From a checkpoint of a small transformer trained on Wikipedia.
Size: 8 layers, 4 heads of 64, MLP 1024 tanh GELU, vocabulary 16384, 10.8M parameters.
Architecture: LayerNorm before each block, learned positions, biases, tied embeddings.
Training: 187M tokens, 5719 steps.
MLP neurons of a small language model. Each row is named by its layer, matrix (up: input weights; down: output weights) and neuron, and shows model dimensions 0-191. Each number is 500 + 50 x the weight over its row's rms, rounded and kept within 0 to 999. Numbers have three digits each.
Before each neuron's rows, "fires in" lists the words (lower case) most often at its 100 highest values on Wikipedia text that the model never trained on; "fires after" lists the tokens most often just before its 100 highest values on Wikipedia text that the model never trained on.

fires in: "of", "the"
fires after: " one", " of", " some", " all"
L3.up144:448547444439537497423472477500502445521477471443496522580496520505493483564494570473456558467581555554683553452409485517439495552517562500470496543533532587478461437583482594507527556472486504434397371515495450469549490475481527522598549467501602519579465461515526558505471556517444589515474427482524469445545514457468442506417524507503450551474449485528434514512429403475458429497607528380559489543515555423562543393461449445483515466430618420517489546594467429443446436481503583419496474485465519484555574496490443536545503515508559429481497523468526480528480493485470478595
L3.down144:514483573492512431509492569467563400415499504510388511514558485598512487495389459431502505502620475559525443430518454638477487531546531476572472542560422495505431459578503509534508490520424509538497514516495525628513469421409511530585605474500469455581431503523411484470525540514614497477514545505481553577550529547497461531491582501511522553465538499540488462423401481558573526443522451488500586537456469528551401539486580435469459502563484430567507473531508531515394491544540494533471522412455520468536457540503445448456562578508603497390513532521480597419378400466415534529

fires in: "000", "in"
fires after: "0", ",", "5"
L3.up955:397458513534538574519473495511528466532442430470418416504418545580538484617489532516449437497484461495498547444473581503470545539507499508601461522521554487489535594460549520507520457475476547499524422609531451518476624483569504460472508439465447545545486490568511500473443451516460384562536493548529538524573544505447539529464515520511542375564574504454559549446459504446551487497539465550539496480462522559585412510538431408493547511564464459528498587492630440493541527528499454482469452557435435480525372478594525498573551498538525488517453514456514522397559482503460472518
L3.down955:541514483417413468476510515477431526469525487501631452538507503487471497524477512452552606483535484550585582496541425497362578456475502494527543491501532567517564498458453577469484559494435479489457548487427370516581498492489509498514503523556513502445500556506538482507530525501449495556526499544474505575498433537454544496501449422511479549509376531442365539577623521459502415490486510520479439514445431542545519485563530590476482411491406525373488454452482546470549437474435553365533406449478437500464515533529543522438516414430471532493590614488539460534527498464429647475

fires in: "of"
fires after: " one", " number", " Number", " some"
L3.up709:540599482515523435529494550491442517552472533431427506569397450502524455494562492394449582420490507623590531485448373524406523549535591520510493470503443475503559450616501546558486524492483426470403506448596399452553472478430491473513498517528529478550478486436536586500480520499491594491574443512467493564499505486534475497419485452482430563493446460482531538582457455461540541499532483380600419456495537540510511443428482512472557406502418490520518516599473436507539428477454445493532530389442446495503474558458523612531529581502531423504475466488428515537394587461506519523
L3.down709:542451449514526488426548494545475501358492613521512530517528469508443458519441517418524501467500557447562444478555506443543493450522554439522504489541403362549396530562511493477466471500550455403489598543506542555548479501415579506433633448554475503500510461578443508461537524506556477503573565543547455515588580489468559495512488516505496511418491462522504367546460493515541533438434556572507562545469513498479503448462553459584528504488456479599519521467464544499530596453548469565481478481505440545486420511494458432518546649459577495447475476542517572423497458513415528469

fires in: "and", "not"
fires after: ",", " did", " Did", " was"
L3.up714:464476484491505560565513447489545475446520634437505430570502513458537385514386521558433440524564612439403487512421449556448467569589563459503539450518570594541473473452546524442500498538550590485419493458480444418505537514447449488490514544485513436496530520581530449418586525597492481548571434484487427474618508472552583528539457515490489586478473462533539523496537530532474380452551515579522525465454547500410478537513502463378480552500463483509583520543451449432435458546496490485561469568430560504515472431542488583500473429492483540502423479450543589500530470474525525507
L3.down714:436551539501597495511478427468571545503493470528546513488433561440609647537510581517497428564501509560503473509511474533496543472470452519476495522464527522520571465498451446459481547471509486397554470498487516518467525546567534427494465497453464543496473480540585394520568525537560494426459533529509569505563470521412450507454487446448478535508399607540501442492537349556512469509565552460467555485471412485595517445466487464554529468479476472556497386421623619482448505502492498490559503515491556537606411457619555496470451534579576517576491466524526525413509633508529483549

fires in: "as", "was", "when", "while", "after"
fires after: ".", " he", ",", " but"
L3.up941:448457533387547525475440534515399540517499595486511502562471466617450424511524518517566465471490491507481573499489502532486480522533520458552514434551443443430552463539574514485553504456538509490536465496517520429498496544483389507486439472453550374554487542505477503410515535503453559539531625438541576443494584533535492483509475497584572550472490416588541436443557498516524490574523502511365517431544451458506477507458592498501533489518510509479570477380490543392402496505534447474462631473480401549508460504548510421458557508601517518503487433512472423512368483510487460476
L3.down941:473480464550561421451460477527586520526511424514536550547496529535574481337431530549445536513479564485482478459540527457517457545514556503498506424533509548634435579462499458370526568492425568437494588499538544483523448445537534426489531485477525434634447518556509482494544603604516475433571529509556512484636511459494478535544537555526544506522473492463537462394558427502427420500502440418530523556528452569590582513502513477485495491474508471527439540435436517573522496501548569469552509522493441517452455428422410543453537470561564470553427498527487532537484500440481501426

fires in: "is", "was", "a", "not"
fires after: ")", " is", " was", " a", ",", " It"
L3.up20:590486619493485466475458561418556501618513499472551523527469494405595590471507568502488423619520429582524451490525532440451563523567565560588485559560569491484463480407466503509554494505530466577522474521495433547400447493622521538572510486584566518443422361522517430471530543588471451479506626469494456516492562454422476555479443470492492475441516531531581536484512425494460492465574546464511446549506498503407456475470565501539475528567488420509544520497447478608548485511515543541569489538441486557524470469531507439537454483494556550476414519407506488501450431482519531467
L3.down20:564533455482590561448545520478511494499451503436518526508493515522538518461547526563482573434367558542432404431514549513542451451493629401513594421506513516488499557588481460476501555494470502496549537528504509496409597517537504399428546487490491466546671499505467513458491443467532521578511458529551506441553580553521442500567507532507541461445392573468399514506476496476499490564458470390507531491427426451545487502518546427514529472518525619585499452469519519524511480427505514537422419582422508610543513547492500524471569524514442424451483527601425514411459467462452485506

fires in: "known", "or", "year", "name", "and", "unknown"
fires after: ",", "|", " |", " also", "un", " the"
L3.up877:596445535543547459417586481376526507453549496553524457493525494347539563572575469591573514543565446461461535473507491450516437499499503511559599535522477540471525542493528472489486499569514485496515536580524412476457508569545431571488549506518443448488521416479556440510535509460566548454626443471485526488477500475507534466538476546482525476504474484496527376508498539541425528555485427509485387591449540518403516509515440563557483542469526510495434519452474495601533468544479500513455466438552468444388615496545489462530525473523481548487326517442524510465523554441533493474
L3.down877:487485560533507451446485550538597412504439541644571509475519485557520509473521468477520558520463457467511417520544470508507460389430456536574516417529553522407444529539460423425496459535422462485474463548496544522554591486514503511494492430490558534489579536511545445488481462494536496452432542453605604428545531516453518542417490435451536529445395639550495462545509494498583534521466424457527492445527458500501534436486625442476427477520464508412467534500394607514581547527558558509471444502465453506546418427533558573388477561500563518508449554443538510456481436438479529446

fires in: "as", "where", "when"
fires after: ",", ".", " and", " to"
L3.up610:448479497477522493540490496494514533534437561418524523502492484507450519487520513496451531473579540425413412473562577529443469534512470512428410503495600452530506429488571482419477448547436605449566432511556573554489494579537478537535561413552518395541431462555544539496497494502526498466453551506548508578559500483474526484554536552528517531465539370582499444492488509480439433558481515467500453473411487425481495441464487524524510425495471503499439525554529485448503502482655447556588498636502342566487467522594494556442492517552458494435396512528500460457501464487551418476
L3.down610:434544460526469472482504510599547486528486489468431540506382536457462459517452515504501501419452473441450443518515536520554529485522515504514540475509322353537385571504513513491528473500513488464499572542515535546491430501489561520459531422489540543488471563447582583481532474502535490466441484503563453541524448428448548509414477516506528451562523492484523467570482481460515542548563505575482486565436464544424419462569427444634470580511452564519528480443559523448583488477424486484514486615498456537475463517556498457476644588516580464442547519497476541399516546459501589523

fires in: "the", "with", "s", "while", "a"
fires after: ".", ","
L3.up814:539562426458458493515446474482479518568488497556470506529548542479537429426434538440493600531548434515488586425548350511524490521407439493574558455459401443423617467467535595457504546621483516484483525491531625576506368555478524543511491495461509505506382430512507483513562520523429546465532483481496492544493539538520481482462548523484451467531566495601436506529478445436443567502498517492470447473415535492526487516508517521509546538508499450487478512542514538494579537374430525446523461518442620418532546488538457527623489435508540381464356512474570473407478546478485522503
L3.down814:372562631606472473528490513480508464491443411451513504609475563477403459558439502379512473473558481505477564452490556553440526509561486440488514515535596477541429472472406475502444468518529526422546512533495610540602529531486497525486531512477410429497493491529582521505497420497499512509536450603582420507509515491457526546445521470526501481420430542530492451468455478450535472470497455448549490490536438607513511487502547451364573522557513563419418394408490458538538498538461514484574551517475555528524498528439492508510577479429448425467485506439450481472530547584465507518

fires in: "000", "200"
fires after: "0", ","
L3.up882:388443549433531442472533476437543562593425592533524515526542490550544461507534478434498450457507499524529458530505472449394458440429479460540470493518579511491527512503549493516515488427524484515507489445489522538451476531536557487469510430526467486525519628528509479496513416528399496457521451532479576410527527417486543483587501511481468427512575429552521498493614527504508488445495422586610547494526567504437460459476530431561504602512464440451555480527536501461413503431512500442487444496469463590598548493501596420441500510507569530485580562465528509530472528476439567528
L3.down882:530502593524452563483413504405513442476570443424478458477531414533544424448525456453536562571477488476540490610465492492481473430430479530519556530504511574509478445467544478594513542536436465515548372486483483560476498454498435510606471543466473590494448459510448506484495480538433353543443536605524415557383466581529569489440481466443519519504513452496508467552506578434486488576524602520496613486520501510509550415440475462573428525463417492393514486454565485544522596492420402560556449496509452399469500536531566560494478484564543522432545495515500539526520472476572520514

fires in: "000", "and", "100"
fires after: ",", "0"
L3.up679:468423495491456562425533430535492479479497527474434446471470558562618525631514523529413511484563506540590470564477434460466442534490494426498461482529507518562448528557484599471523510437552535501406477542509514454459473510499543489526520420528461553485519533558480556420438400434500466471563473438442495429551562478476440465491504490463444565544585468584505504545590504472536478454456552480500530562465477455443523444487438477441551559522526482549486508573585493394555589458547489513505407393564502452459572474490559458411550502501553546416521550446506558478468590475597516502
L3.down679:388447511499474476548483518505459433589503494443547525488475538537477472525463495502436527473591529561490412481516542554482489495444523522399520565454503529535558470444523513517517485543452478486677483504514563476488524422473402457450382522413501493499439540542523510500480500510518501465532485573534500627518544522548479536429424456616480550511501506496500405481477514508543538486575541571479542566519455587604489485490547491555459540534388530507459549358481459543484460479454498448530520522491423519484547445496599559399435479500491456398499444460433474538500432414610452476

fires in: "but", "and", "it", "she", "so", "as"
fires after: ","
L3.up404:464455557476487576527482404455518516525466413456539548450556584461587452448459584502522524436540470528442452477465487516582461501467520466587534443505503476542509443538553489427498512536526490522472447490446476490538540480533503595441582433487459483472428582534619439568511486660490481480528540461447456495569456427535469550471462560469518589531557522437496453427562564430489523589507529463486464511550528536515457559539504567419561581608505486520552477548538493451471364566516508467513630551496471514479533546492515589540472500541616520507560488467480432434403494514506439371
L3.down404:574532569468626455489524471510569510482527363493471478526508594483520549477421433514499572344494504467488488480576467502501551469460493453447518434460447456498448599575530439422491542505429524479530599462495436500499583440523560442454508500487479482492399562533436493545462559493533471462491442546551530454663436462537492476582511475545490540597398506418495436500541452525504445520549452459501541516513530471466374517501553532435518481489614491541413464528482510528574450512428597428509516540590488494548494492564402516503571426460541453427531530531492498449506569484447588547